python train.py --n_layer=12 --d_model=160 --n_head=2 --n_kv_head=2 --head_dim=64 --d_mlp=448 --vocab_size=2048 --activation="swiglu" --norm="rmsnorm" --norm_place="pre" --norm_eps=1e-05 --positions="rope" --rope_base=10000.0 --rope_fraction=1.0 --qk_norm=true --attn_scale=0.125 --bias="qkv" --tie_embeddings=true --parallel_block=false --init="uniform" --init_std_qkv=0.0657 --init_std_o=0.0 --init_std_up=0.0657 --init_std_down=0.0 --optimizer="cautious_adamw" --lr=0.00191 --beta1=0.9 --beta2=0.95 --weight_decay=0.056 --lr_head=0.0061 --warmup_steps=510 --schedule="wsd" --decay_fraction=0.899 --decay_shape="sqrt" --final_lr_fraction=0.0 --batch_tokens=32768 --seq_len=1024 --doc_mask=false --train_tokens=250300000 --steps=7639 --dataset="wikipedia_en"
MLP neurons of a small language model. Each row is named by its layer, matrix (gate and up: input weights) and neuron, and shows model dimensions 16-111. Each number is 128 + 32 x the weight over its row's rms, rounded and kept within 0 to 255. Numbers have three digits each. A neuron's up and down rows have the sign that makes its largest values positive.
After each neuron's rows, "fires on" lists the tokens most often at its 100 highest values on Wikipedia text that the model never trained on.

L3.gate233:164081188162082120115136109134112082146157137118165136117129107136145141167194119096085109169099163125144131102210138135160131093153081167098140145125140122082094165158131176081156156173111110108112105168152121118080127093159162059103112172166137166162115170175093143130099046139076133132
L3.up233:103112138134088128083115130126141168107092123140107111144140132121121163163136165072141136159124159092124111180128160162071154070194165191171104134088112129116169173103159131128183136108088165137128164139163126135103135161117167131136059129149154150137176129061122107124200107088144185134
fires on: "g", "og", "ug", "ib", "an", "our"

L3.gate384:177147125215105143082118130166118155079148064110106108151121126158159149157136105071129176138150156089127143112074137096132141093121092087138120054100113119155128111117170118095114077078173076097146090181091137109160105154127121168103156121087169039149084139143097114116161045191164096110
L3.up384:105161092100149133131136119142151123119147086080142143092133199155121166155112125138126099124133141143178087111136145145149198133109183082116130162106100107172091129124145103067101078114166140111102055137104114116117138205120141106130122134088169107152143129133170181140081118097149106097
fires on: " Con", " did", " con", "on"

L4.gate360:123122121141103096161144154129101120203134100127095151119104170116112133159118169149132123140162182130141119149130148198140138133199069097109099103100112121132153133170089087126076098069084111138131112102106119162152068081108157137153114136110151137088124161071050149106123189131151062126
L4.up360:084106204128153124085168122154161107123146076104202154109137150150150069111118192148183093161107089160130113205123155132099175125119068131188176094113164108110100119154195113094095091125187173115091097110141092143176094124149132129074110134100170117111109097153141112139161187113131120146
fires on: " place", "e", "r", "ives", "ow", " Gu"

L9.gate373:113146090175102097170128078144162104068109146189120101136148085156068123107131129100144136120132158117125216155119075133156106116054146080110145088102106149132137137148132131154142148106172091078141141136094138176149133070169121167145105112137126095134079162154084147049086072175100133163
L9.up373:149205099099125084162125112173137114126142103180126236110111170160076163194129147135153145048120117116077123145155149054108087189105104139139097129149122123106142104150103122142142137085138066165172168152112101118161133140092134147152104125118150143136088175127056181133170139145177063109
fires on: " man", "T", "it", "ar"

L7.gate296:124162100123119123081165135142172146079155129182128106119113155181093136114084091121150142118152150100092080142128117175118070124085122174100104042114159107086106135155142103081164172168140045110163056148120190148177169065120097132082151123176131101139158109136097119158120078144107118075
L7.up296:080086150127126157132171138151141169123175150101165119075131098100059157137114081141130120122127096156110145160138106142101125131129160124110070070112123115075021080159072121119126153165197131130145107090127169138212114103108152113116122106119119104151113120143090168108174161175106165089
fires on: "ter", "n", "\n\n", "c", "er", "ist"

L4.gate321:079156100138083103149191113118165062168079119106140099097095089138093112129173162103129077162122117148138145088140171100139067077087147087127100152113157153160085091111134164094116158105124120161115178086105116142154081093077091158163187119129161136112121084150100120081197176148117098130
L4.up321:140096151169036111162099141155118120136118172145090173103100102185153149121127132072086120158154201188143194192132085120114138147130148111147119128124136115151123150126038139131098129088099075127141123139140088140128145162115120094189108144095089042171102097094116126088190132155085129144
fires on: " Mar", "ar", "t", "s", "g"

L9.gate169:105141112067047117105147153102089064140123151133125152098139129118088102114150194131134140116145179158127128122096125112133104193053108126131150158143117132147103136161121083182137107118109126130160084186122128123097068087106135165093146126167138113089108143078147166164160135124115114069
L9.up169:156057128102180140103138079067126123112119134114112177127105147113187086111126157149164099172153159117118159191153142089059135093146161083149211140133113128146162135179109172106127062115135116104060118096118195106126106144153129106143185127074142174142118181127108105152164127108088161110
fires on: " of", "f", ":"

L5.gate175:110145138147101144101112116115135114141121125161098142125149150131157074110136082149117127090169130141113142119062162113145105134161117072160144155115118116172153139012126174170137128093060085209137088133097128104126105137138118159055132130080119072172127098187147168112160090124117118115
L5.up175:173140157139107096152110133105107111130129094156120106096108131057169117144127084095134130144124124141167148123153128144113103088137084115080145145129168092156133202134117121169092135165164152169156097124109153100085111109062105073127164163100162154163208097104105122097187082090160099104
fires on: ","

L7.gate18:137151074134133112163155067066158129123113156130129184151107164211182112160145117129130123141122121120148144115137099106117053094106080181155154105153132124142150122120179123102114132083104120081180074143100107114133137105125120132143090100125119126167132172103127159135108041122147156132
L7.up18:105149153124085142129174161123156118130121102071140131118136131095117119142164129078137144083083149136131111160098107136126094104152051110123080166086112138177183123148177118073105153143101144145128159149204081176092083106072187166107153186116152099088166146154183119088133159099142105179
fires on: " medal", "\n", "–", "-", " each", "ually"

L4.gate128:125210139106092086206160065134208132133109166099108155070109122161082167137154115103138174147161144063159125118145129086119091148147133092092116116092193091134137096166118181128158117102102147170121113084104172122173111087081114098162132070134114149109059128141124068157101088118131077099
L4.up128:109118145194126156132142152089186091135105121057125183102107154169111078156148170175186146097138205121093166163152145091081124150113134174085187123144157148118106165144138166159144108078140089116098122103110070148134117150086089165131159139096151102071167149095099102123075093166113134145
fires on: " Mar", "ar", " Jos", "mer", "u"

L4.gate262:140092160191102195120126173066148150091137106138107135155124118121164118134155090102128115141145125111122119138133123054150103118123173085116090092145120119164129102121181144151092137141071128222112106123111136181167164156115104110120133122128129087114104153076129151113163118191145078119
L4.up262:172162103124212161123072161150067090141220107128117096145106079152156172132143111116105111106095142084096064127116166116109142147157126120096164192161129146098139104101078106154129140120202143108103128163093104105202082193106162165144121106112165175080150148115132156136128202163134125207
fires on: " ===", "it", "ro", "s", "end"

L5.gate92:112133172167083163193133141100134131118118112089129146129186113113143065101111115077163160118067113150092164098073112163130125104112146143147092106126112112088164176163083128083126163127094166106149177088162132120137066105140141091150061183070140093193107140125111113142134110099165092082
L5.up92:105139129136105172147131129067153145170186091213086094081208122102121102114134087149118174094093188093154146137193098123085093158143085117156177138116166135153158152111143109125163164133064110155179132131096156104160182139157117130153113122085156086170115120130116163201156112065141126137
fires on: "l", "at", "a", "el", "er", "al"

L3.gate205:092155126122082148102101163119105101152122104115185126116177059133073090067154097098068149124139121115156141115139139140191100146212113084117115140081072083132164112112129112134112044150129131144134146132059102116088136127134124135105121136145079092108097174139126103123094079065213155078
L3.up205:148111150090106183151111096155143162064186169141117136140138103113107171112144155159079088180134100111112065083162180140102186113178143091109106109194141118088145130169129196074127114100122152136097182166168152118127106104170088114121146171118149102113112152140078195114124117158097158102
fires on: "em", " adv", "v", " prov", " requ"

L7.gate341:078119093159114050105094151085151123153102153169125114114103172119088090130111112109087150162135152120197087120081128118143045153154063152093144211136131093126129133142102094114155177078097137096159132126076143132129169095074130088113151138116190065170119095145064079128115149109142111104
L7.up341:075122160187142110109112115175105133150143142184126144107127148134133105155130132131088125120133166090207179123100155166129041096145090120091105120137112144123181125116182173102100139123103077103096181123095076093195153120114123149102139129111160104126140141121093177159205074114136165107
fires on: "l", " Dan", "ell", " describ", "te", "el"

L3.gate113:193135075131155143160111122112112063143091143093068104132118119166133104139096135143171124150143064146140135087072129080107170149126107091118091114101121080185126113096117120108130162074154074095154113214053119085110085141159111097110131140169105131155126106169118090139217120134136124070
L3.up113:143162118102194132124077183125111133152121120124085157144122127131108204147074104104129187085095119196183106163128163123131147177173172080125150186112144086123115163206129120150104130144170132132147136188096182084122122164128090197115147102077091145175118134123097132107157176088139097085
fires on: ",", " William", " Indian", "ard", " British"

L4.gate257:102140120113104087119211112192152092096109045133080094077143153139129117088213154125098075133136114044148179122113106140108167152098134135052162127163137109134091129128072099135177118146128090117114120190102130117094104140163147166123110138162169153125152115125140180130093149136179113173
L4.up257:155097094098104121104149112101053163159044171079075109194140101134153124133116139124184177126152179161110143188104150121142125097058138102120135151118103119165126094132053050100130171160070122112138128184169142140168088150162133105158175076173106126098153127144124135161122124149099132109
fires on: " Se", " there", " pe", "ant", "ater"

L5.gate134:139136084175124151077164091121173064110171159108149165124143088124139120181075156143122144133158101116061117183139175097131047165111087130086113149116109105128167122156172061138129181088107118056161120100127095175107098119162150121138078080124159203144124109145170124140079169163101144190
L5.up134:132157121143040102088139155154145109114107099076116132072128100134141101133144129128123150119069084103108153118081171166100152110107108129107174076158129105117169152112142135176103080116213110100134110161086210170093125143129178087141120112112108178153145110112093173094128157169137152107
fires on: " trans", "ed", "rans", "ater", " for"

L4.gate59:125121146155096111155191128156155121112153152157152120094101096078106059164193128168155120176073194142100127099132148103099109189118164092101149083155079139061125091156140133150184094120153143164165140170135099111099131175154123165128118109142124127120151061171131096103080132089112069090
L4.up59:118108189118084149116116167149145113156152148125141081150102121139160102146195099136128100143129187153152108139138136105055120184090104122128200073093151137154122124097128155150139097145164141125175099147047142158146143114148153191123128139077105129175155115085171139180156144077117140159
fires on: "te", "ue", "oth", "re", "se"

L3.gate179:147124197097127165150106128111151105110114152150114106162148102172065109141116143104136163164162163111119097119106081120141146083115136128234146107109145142105145174115139121087098063056148127162127123070117127114140151097159074117084094176140128136084153137176081164125133102068155120081
L3.up179:134172143178076151139140155172104115138089116099148130082112152142081109119149131146098141161150099105164093139207103076120170103116172135119077167090109159144158045171091128133133124141087136195111102109105157149105148141124079114151101130142141130121099093088113159070125106096088067115
fires on: " un", "i", "om", "ime", "os", "=="

L5.gate152:141123120198103098160148082085127129152181114133137150166119147121137100122115144177172109138124099119117063158182123162161056106153175127134128143099117124128133116090123140131069080111155163167158134124104135094147136132099138116071160203104186177142108133145118173142145141167169105147
L5.up152:137096183160076080154090071061185061091123180135097147116103194122092121186148134135137148148110103080130127138164107178139122090164143122163154110139172105097089142099164073116135119138172136192087106147167150095187155178143055131143151169162148141131115113151141105100123107099170113164
fires on: " A"

L9.gate240:093156118138084089110144088154139156147141196144102094143126103145157174139139107099159074161154157115146099126114114134099129144121136123113070166059048126127158069139143123188147152181137091087149127163101096109111108111117151170142127154179124155078087173077065175118136138110070187124
L9.up240:201114098136090168131175128116080159160129155129098095186187124132135103130107089193133081127116156106137192124091099114092118140185107126149111183185094094116116126108112184068149074097104136148115142090134134103155135096154089170089176131134075142132112114095168072111138100133051126174
fires on: "ity", "ism", "ing", " life", "ion", "ation"

L5.gate104:187140085088148141122156125072090110128156118114156110088166104092175160109135162132153124097084067081109119148119160056125169090090140178108109097117112145178153143153205112182160126145133163100149144126112119108195079091168149154160130124128089141110106142182093149074200087107091156143
L5.up104:130191163132102079172133079120120143143099124088133090113146170111099070109038155105151136108110155123161192141103126164089094166085142060126108126093191136150208111164154115120181122145180166107110192118096128127152130139071173152138144152130113138133146125111091145147143118095146188107
fires on: "–", "ic", "ad", "d", "el"

L5.gate405:100131123155126139182127142156087119102112107125146174089169115133090162115137148113159184126132155187150127075101149178102134168082118145108195122114161111185116151086138139145059117118097083117125139144115095084167125120121194105170045089102186096077136114103095192161135087138149084115
L5.up405:138042093212130100108187089145157161106113090134143082081184161105130182145168126072102136127166100098166106137166126212137130147112163106167100119094074166125109156105131109090112063080119106139086143065126144117083134124198154118118090106174126107132103080150095090166068105104169120132
fires on: " dec", "is", "isc", "sp", "h", " acc"

L4.gate147:097130145182137198088129092111168129147141169126114137120153095106120085072108173121101166180160101166148202181118121074129154141149115095113121120143139123141176119155112109076116132113100168109243100083145175118183145114101072116164105116120167150091108118146148104120152105162094137063
L4.up147:161135137143143146125114099086107153146167105165118167109146128120084095147142100131080098093155138170125143146197130100165132164157144082081127149128143128140115125085078176120165169104101151212157197116141180118141076106158073122104117094148170154141162125111121142170125181080087105157
fires on: "e", "ese", "a", "ing", "al"

L9.gate307:125121110158181161144129100064204114110110107192110135145108112165198129101134140106152098148175131128121160094142055120145063084080065102119139145152131129145096098127167071126124140098161124070149108184094126078113141102047133177106116160093082150121078065099093134125125086152145199105
L9.up307:204200109189164129173128155119107092077117126126104176152138160150068192154132098088148101059127129117075148139096124058113159160113169091104090103105090195112135145142087118053105144121124119161152110080067106132103135116101201116133143137120144126135087143129089117126126135063151130162
fires on: "ar", "-", "er"

L3.gate354:147193173107180149169134174130093188146085079153166057139171137146081083137128133113121073098086079170125150105162148064105123148077099155164183064137131131113082149148108082127164153145089088160150145131126068110082084152122171150115172131133152131107080137142157141131157154085070163110
L3.up354:137126114134149144188102125089122104099147080111166103077127088177102130095102126151137099173104103091030144115124139152156162099145109088157167156109171143128118161194125198176105096128162128107118134164142069131168112115131140089103096090091148151136173141150120152101145119073139140184
fires on: "P"

L5.gate214:079181092150137129132132093108152148150135101118167127115141143139075162105139066077125127126112138109132148156122151143107162122142087159098144102162133119141118158116120091099199135104083170119135126199071093108147131120105120169124161144127166098150155113114102190140068104147178113167
L5.up214:115093112147149145082125147115194136114104144138154142097142085084084108132132125130144127116126082086161149137157140115079204140140105116079098139170135150110112113152117105191168161130163150146125081189071127058156156119112168126164160128067134102142172073109143164111119104153112083091
fires on: " E", "der", " port", "um", " I", "e"

L3.gate411:139166156139097126155123042126127140098180070148111116104082127087152112116121133103104111117131092163168166090149146103173120085139148126113151092122125147183169106132143097072125111059154070057121099132099098113149127145101128104089170110153156149148135131157137152157129124110052201123
L3.up411:149184134114129173133119086116136077146155084139178186156102173165129120126157163144151111091109099128163091105122132144117153076103089124132086135121122147117152184082138148131106096133146146146094155108150094109134091109147113100111122125081191170163196190124116146141124097174159118141
fires on: " Con", " con", "i", "hen", "ion", "ra"

L4.gate354:139153102125105099121149155173155178191080156137123097158159165160111167069128077100127129112167143142148122094109174104116144137145125110099137127082125114068154073134166116158141130126154087170150139099137131127075094071101126183152105115189172109123094154110143173098118113144157142152
L4.up354:192067145166109137149124052145153165126133146129101107203137108109136128100173101185174123127142115155155124128119185049123082139186160120090118094126122107163190120127162145146166105122117153193093128160122135119108148141160138067177150092084132116122117198121143137122105106122137133161
fires on: "ment", "ism", "ation", "ity", "iod", "ities"

L7.gate244:153178174083037087122154094142126131080105118076162113066124111126101050150124130147137111171105131166068139129167181152133102145159187130128196153141095099132120090123121156114147100137136108174135175158118128104111130131119123162057112128089141159178107097126083174161119102118111057124
L7.up244:168088072199064127090101161100129145081119165132163163132082183125145164084077165156169138145190151139058079131081148147137133157199100116088116124142107175110133115116174175070140117104112119099105090147065116151158138129130108129141129163166084114134134109165103086152103108110151117126
fires on: "te", " Church", "ri", "ale", "e", "ue"

L5.gate90:152137086119133138140177110096187168096110154103071146073143133092108105125111076109128120196126184083136109128049145123145164116134117142136050141133148081102085139125092135171117144093113151166184153163094121137111064095146106164111067087153092133134085119105111149133137030131119104115
L5.up90:151136133144163127122161165142092123058128142064137126139184114121176187198080128091059125219125099149173095150130170158151171104147139168083107073163138171091102102105157125177108102144181137094123087154100155164072088149101107180129150074167134111150101102108127108173090180129120153136
fires on: "ad", "ic", "s", "al", "ch"

L3.gate51:075150158182093163082128061167159156107069187082097141151099116113169170147124136145119127179082079071076137133139176128129136151108153074149160126165140093127106157155126153124108061184150162107122077176120129082090123136151190143150106169167145073139082164076143124114171074108130100159
L3.up51:142096112186125208191136092098116131163076159103089083098132107044169078156084103133120118164169077145124185076127112123094151086193152080124130148102137160198155127130172095134188132065175187140114142151124090102120160079110163110154112152135093158132168115120105087129165161134136082082
fires on: "ly", "ic", "cess", "=", "il", "act"

L9.gate26:131126116104098142151123091103127129180120161114179120111177108144138125173051097077067132109121110127150093133091164116140126051100188025152162120161106145141127113124103128156093124100188120098092060169091154125094106090133134077131094152119099134144130114120094140096151082097122108130
L9.up26:186153136088133150134080189167126159074135168099152166102124158097089095189133142092114081116120149122170119162173152151132173122133093163139101136163099190115071132166131101132072067130148157160139052150184095110122125147125181186161162123159142169152154191129149153105071121174197075176
fires on: " B", " S", "s", " A", " C", ")"

L5.gate351:165161138163084147093098124082170099133103192152122035191116106145156157152144190125119167089143087064137095157130088126084101091112168103106146184125104079124153139183090127180155118102175084136159176156095112121105107108116156133189141077160112179141108128134084179133107153099129148177
L5.up351:127141085156113081113142133142121170054091143151164170114127070151138116148218193146131175148124154162143104100084142148113131100127135145099123153117177141108143093120137129080067121131088177166140122120170142099124077182107163134151118110132138104087091054099163156115149106107123140114
fires on: "ent", "vent", "and", "cept", "adem"

L9.gate283:109194157056162080132150108100155186166116171139159135087087105131124161143109070127184170160178143165130184166086163176122140144122121158106046061105120162147154161115135116155126177110094098104162179178175165120094133093149114146120164121149156151098161155102095111064146079149099090122
L9.up283:109076109118111143201133125160167081103104188098124117078144183138146182147111085157080128135062167148144114124085159165091084137189156076133108094186194149145097116118160164158189120127120141149115109141095146172098148137114134096106115179092095096115140154119151102089161128127131122148
fires on: "er", "or", "ist", " medal", "ter"

L7.gate402:133133133165131167096208082144197092095178122126099086113076106074164066133163143140068131169094154177086135167109118066121082146106112107178149145118123109183136108110121137108152148118118176154127105110155132064123111101110117123095105183097187152094092103201079136162126102117093151120
L7.up402:080159119130089143120104192061118083173150076128107175154103124113034084126101130166092111144162103113096055165110126047125140125128072122117187163097050099155149148118176073107144122070120127170136123118084143082104132087149158161173191136103098116152086119125105113111105126167067122138
fires on: " g", " However", " of", " since", " later", "D"

L5.gate334:149170090138117095121182152105111126122183092086164130107176138203107132141126093114130055160090118126090145161074133119144141142175153143146149132123139139151140072129135158090191065115142073108106169173139117113078058136109119181082129142177130150115111128067149095134123143183122185150
L5.up334:120115166146049122113111121117095101106037132141114114153141129156182080102113149130152083110062140153119162162174092117146132132138115066112106149108139146149116078123182088105149111133162155084147162157125100142170140099099108097096108161180103170136120117155152123097100125104142060175
fires on: "ed", "ather", "erm", "ered", "s", "aced"

L9.gate266:138206098169112149134139095127170159120161137098157152124183152104136164113118116150144097118181071176128106161188130141066089122092122091125180091071169109143130095192145170093105112116089094130112119097151135086122116132142125144065185092137155093148039144157159132137059087090119116110
L9.up266:120167105165160102122138157149132122115123146067168117158147097140091116126074190068137136115160083130093121141198060180059132067146136162126084146140125165143096094122082131145096119124059158140142105099104144119161181119099131131151138122153169154105126106167095145082101130153114145165
fires on: "c", "ar", " Mar", "ast", "ames", "ack"

L9.gate244:110126063121060099190127131101143134138131103132137103147093133159141126124101171103062133164086145139146149137112131172087116147107198113175164118191078150115101106118116138106118104103160141133126104133081119184138128156171155119145102121162114120139148116124167130087103068096168180167
L9.up244:185118114172163124177084080119123191119114116110165144154140157085108148141102145151108096078097110141127131104139172180110108100139127114152091134201083115079126092216086192122091094123175143182140103132156195149100123129132136080147183132122161164092103065164164137114128154139114123129
fires on: " A"

L9.gate35:113104123088126072081168139145141110090120156090145143089159146168112143090148168155089154116159111143128065133141179114130137099101073144077095120126128159171146155056130075119051100152116057133127141105130096151136126141152137133144062091081136128113209106125148106151114062161167105109
L9.up35:135150124201130160133161137134140096123151053106117121104168126217124143120140159142167144148157104177102185094186116133098119091144100151118141080054109125132106124165056189178112132144086125145068091098156139107136076147140110159106099125065143137144171040211102129154164113114177166098
fires on: "c", " inc", "is", " dis", "isc", "/"

L7.gate77:126089120135118173165141125143152142193154131049122101078099117083123146118109120106161109184145095169150180092142070149103126103131134132157024146160076123079093072079083173162059129130102153133141110080119115155135141135100210158177117178147154180120097114138083146084127196131130110134
L7.up77:070137076138133064170185102120165097108106140079169083144178137175095091204169169148140111117098112088106164146137114131102162098134144159137109118152099077122180121127107184119126141160118129144130144139079096146071158163091136078090131159147125099042080090062112098104113113176152108150
fires on: "s", "et", "-", "ets", " season"

L7.gate186:131147111110086063144107141097121075111141147086135084068065118112073141085164066134055162134144089117127148151142074151184053120111187116154155127173100120134120131097134095131052105065128174113119098134101154111164114170178119118149115089109145177118115087139150181098133106171136156101
L7.up186:102147134183131163146138142076169138107070153096077167193093179089145128108162203150156130107070106129089137128157140116168131101094114138119134133117167071147178154135094142077172146109107103142140126144112105207161115161174201102130094076153105130084110124079115186111142138166093079108
fires on: " inter", " e", "ter", " min", "us", "per"

L5.gate80:100115139133150099123167179100164088093131139112140117120178095078126061161114086129072119141087161079153094116138137125085145176167132119122110120128179130131076137142131092199138091127109109124112108112072144160137155173151137111095063152181101118158189085110145136127134148103207074096
L5.up80:098090163193166123171152078157073090123136094118184110114150095119102124164139132122146102121119189074180136092119137140081161076101158081131129087135178107181123135149131163171131093153104157117147171177121067137138143093097087103088120099078153165113183120072139142128101103152142097135
fires on: "os", "ond", "s", "l", "ld", "el"

L7.gate412:089096158135157069134042092097147109135170112132138145105156116124156150177111110108090126120140132127089123107157125150133127141124133113186071137071113104121143120126141119135064155138078126155172110085113141118104123087105124090126076091145094092140135062176131166121106090159123072169
L7.up412:072094100189108114117151147167111083156133083161143072113136107088094136111160132117066146112147131128145133084141136198173160123053110157120143144142093116066111157121090123098147088125120153110135099054125163144024143128101176157139073091081153156170146185168122116162099148165165090150
fires on: " dis", " U", "is", "U", "on", " p"

L4.gate172:139083197174136113127058119099117134097122144167110077154129137148106122145117112089169108182113145201112167114077107099092063158124153194148116103168152091137099115119083098165156120112128151156102164162135114130154147153095096099067091119150149099076160139133100103093113127119175100130
L4.up172:101097139099110139151107140109102159127151045132126178164139073164127124129130126074146070138088110120114062121191124204162139134137171068107162153165147099115126114122148154072128087142167105113165167181166091140139127127053130169075076102079151165174130117095135121159135187137156127172
fires on: "it", "ro"

L9.gate350:105186070114106085195083112140156157102149135158061133076173145089109126104140072114181105157120165185113164142134084094122170104121137129152090079099150086181082134147142108119127185113161149146169071151107135099148115170086123118112111098119129166149132160106070139130129084109121151145
L9.up350:088153162111212126128115146129121128120148130130080115128102087145142131163129174094152122151146117147093060024095106133098165117154116073135188065127164118175092150121087137167146128166216174137153147123146088125150130172178119115137132112143122146131098092074138107113161116088106117149
fires on: "el", "z", "ad", "an", "k", "ch"

L7.gate70:121179109102113112143109153142100153146071189128143100118109143114099141187182134100132083115128076118137138093157154095144125093079165072098166178073115095160088108167099143189098152115074143144172204185121089154157073086140185087105116193166085123083151104116140168068140137146121141097
L7.up70:114086123163196174097122128165073155166169137111145138082169201142114123094123034172122169175107109104179201090168102144149089112139084153138147145160182170150078109104124125189151140124151157081120151166168159131167150100139149129126085108141169149182146091161191180141144079141141135078
fires on: "P", " dep", " Dep", "ag", "ah", "See"

L7.gate111:135099100118163125120176097145148112104118175126138077085103071126083118156099182087180181123129142170109188137125146091156158099089088118101117157130129179163106115127117091069150129132157192091192146137129115102172047125139162201160100118156094125137122147176094173144174163099154071137
L7.up111:161100103084130059115172152104126136190149112135129077146119116220120141147083140085110146162139109110123125186113183199090107093084157157171170098092140147092096175148068079124129157184123133169184149092114100134129140088170127175106111143159116093173094106123114184074134079125177106110
fires on: "od", "ort", "ent", "ad", "re", "el"

L5.gate81:094189136132131125091108154160112112119162120158146142209138109099141152137111115119099079147128139169098112090088130141079094123125144181120172130088087073092129123136172180180146134126100174090111059121181058110110147126098115067175091075178170147154143192073152172168189120169153148166
L5.up81:087130069201070131111193106122172115193108062091109152133134156157143103121093117114128104122157140120171135088087110123073158163126142127133105118141103160135118142049184148103170135098063083202113099167143125140161096141091154117152109126103164172112119136097136130094124123175155214136
fires on: " p", "ult", "ed", "P", "ts"

L4.gate310:096141179149094119183151060098097102110148156116117065126123139123068094115126090140131127084136179096102076128129104132046098146116088187112087157105142111134138142110163124129117117109044113175197172164105093132109124105146175132143051127087080219098085116144176167084092128138129170076
L4.up310:123108130159142111162141121111097159080142129140137144150057062176109147110164113150125153069159105139101135111079140154131098119142114134091166142127123099161139112150137117085166142110102139104101133163140081138167150057137140099162097151142136141090059091134125170112069139077087157101
fires on: " app", "ry", "ew", " App"

L4.gate72:143075146140126141115161131091158069152196137150122081147163105101086184113110093119115114087140147125137132130109146100113186155115227110094139164082151073149131197143168113106132065122158157112082160144140134147113071128163155171101153167145137133090110147087180086133098131160123101121
L4.up72:116127115182088108114132154085129120144141124120070090145106117133116091179188158085166093148072104132153130139172166090068089081080189016100164113136149154161116137124106138107123120090072076123094165149123162165159155119072133077164131133149138073085094168071157150108180120130109066145
fires on: "s", "ican", "ist", "ical", "ust", "erm"

L3.gate234:156133155178130139110129139067110140074171130084129089081131154141115074133106129069128088090116149142179111136064126143118128116144168105131111100047079126175134149147190107143136058146092082150104187117104115131179089101096096092183131134136123143087080149105163066077122113155147123169
L3.up234:143163134110123081096148172193178213100139134086085079106138147113138106118175154072093099088120142110136130071091089180116081172088163108141117136191178137170187113189091112111123113078165152169122183109122109083121153114163153130140108195146132117151131152109158113107079114123159154161
fires on: "ation", "th", "im", "age", "aint"

L4.gate202:145170162110119163173134117123190106176088153126125142146080110159116092151123106092132182129147103131162123109177092128096084056046191148113099118109078143132110154136075101103139093123140177165141127120131128128103116095141143092170099102138128154185158164118125071117163096081146196162
L4.up202:192180150141148062088067181147119114155160195125158115152081121150108108131154141110081159196157105179149166139094146093106145197115126113102193132091098129150110151088194128112091077064136159132110185095121092091120132138136154105129097131150152172146106084099161128152179067164162118155
fires on: "as", "ar", "ress", "vent", "ent"

L7.gate293:136177119142115148182174105079137130160107079146130146087122139083092123118164081115117132174108111080119124118157152118121128204125157119139146158138145207157161130101085075181157103124123130162154109174101144089135099096125138093120130133080195194128105104083145169145068122152102109077
L7.up293:110082151175087212104118118096079084119136137121088185124076166120109126151152094138095083158116145180153090156157099178143140147146112160144149159162150114110162138165093054134116124106131157074170132191101203178141153125112178068174120142138107111143159119067096190090125179177126124063
fires on: "E", " e", "e"

L3.gate329:116069160126120133158165096120144101148066169089168088129118087120118128139128163064153162106099204148102158134097151083080140106068130108160153154131112124156141121158200117107160164099151157143167089163159134161107150102118148169056176128180120152173114130117138137079156105176111134154
L3.up329:195143168140069109122152151084101119129118095130089142136142149134133178112140134148122137137078129136084149128115150096102200110156138080102139085108121115190142121083079140143175089086160117124117165126083151069178148106102205147120126092087161150091143189189122127166123128153200164161
fires on: ":", "ou"

L4.gate188:125144167162155178166116140135176158111110124121143089146113167122149144125147117163154145124187162121129106036162111131135116155159136192128155111114176131092075140114154147084170121147101103079191072099128104115134144086154145189123156207159099105106220065127076209080111127134122133112
L4.up188:142077187143172152107179121121137070100121093166096120097129129133128115078098074175066154161120143133148155058100083089127123100101150115120144149122102137101092095159099132051167094088132095084105126118109151178090162143089095098119176183183090132111077103118121147123112141132156128151
fires on: "old", "tal", " en", "che", "ter", "C"

L7.gate400:155098102116149085152096134127138083081128159159120156157117148116107094210130125160087097163040154101166163041058138125098096112127163121153103164138136129106065103097116139081181150107130119104151146093169135132135102097143117118043141155146109168147104154093126137158155099113187108134
L7.up400:109121142155135143147106084143150112136108100155143132114110094176131165163129144123171082099125138066168053073197086130135104138159154129137107158166154103158174103114113144133145156099122101139100174142160160128163122083115114130110153136074096091148112168174173071079146128148149099133
fires on: " am", " str", " Char", " design", " built", " Am"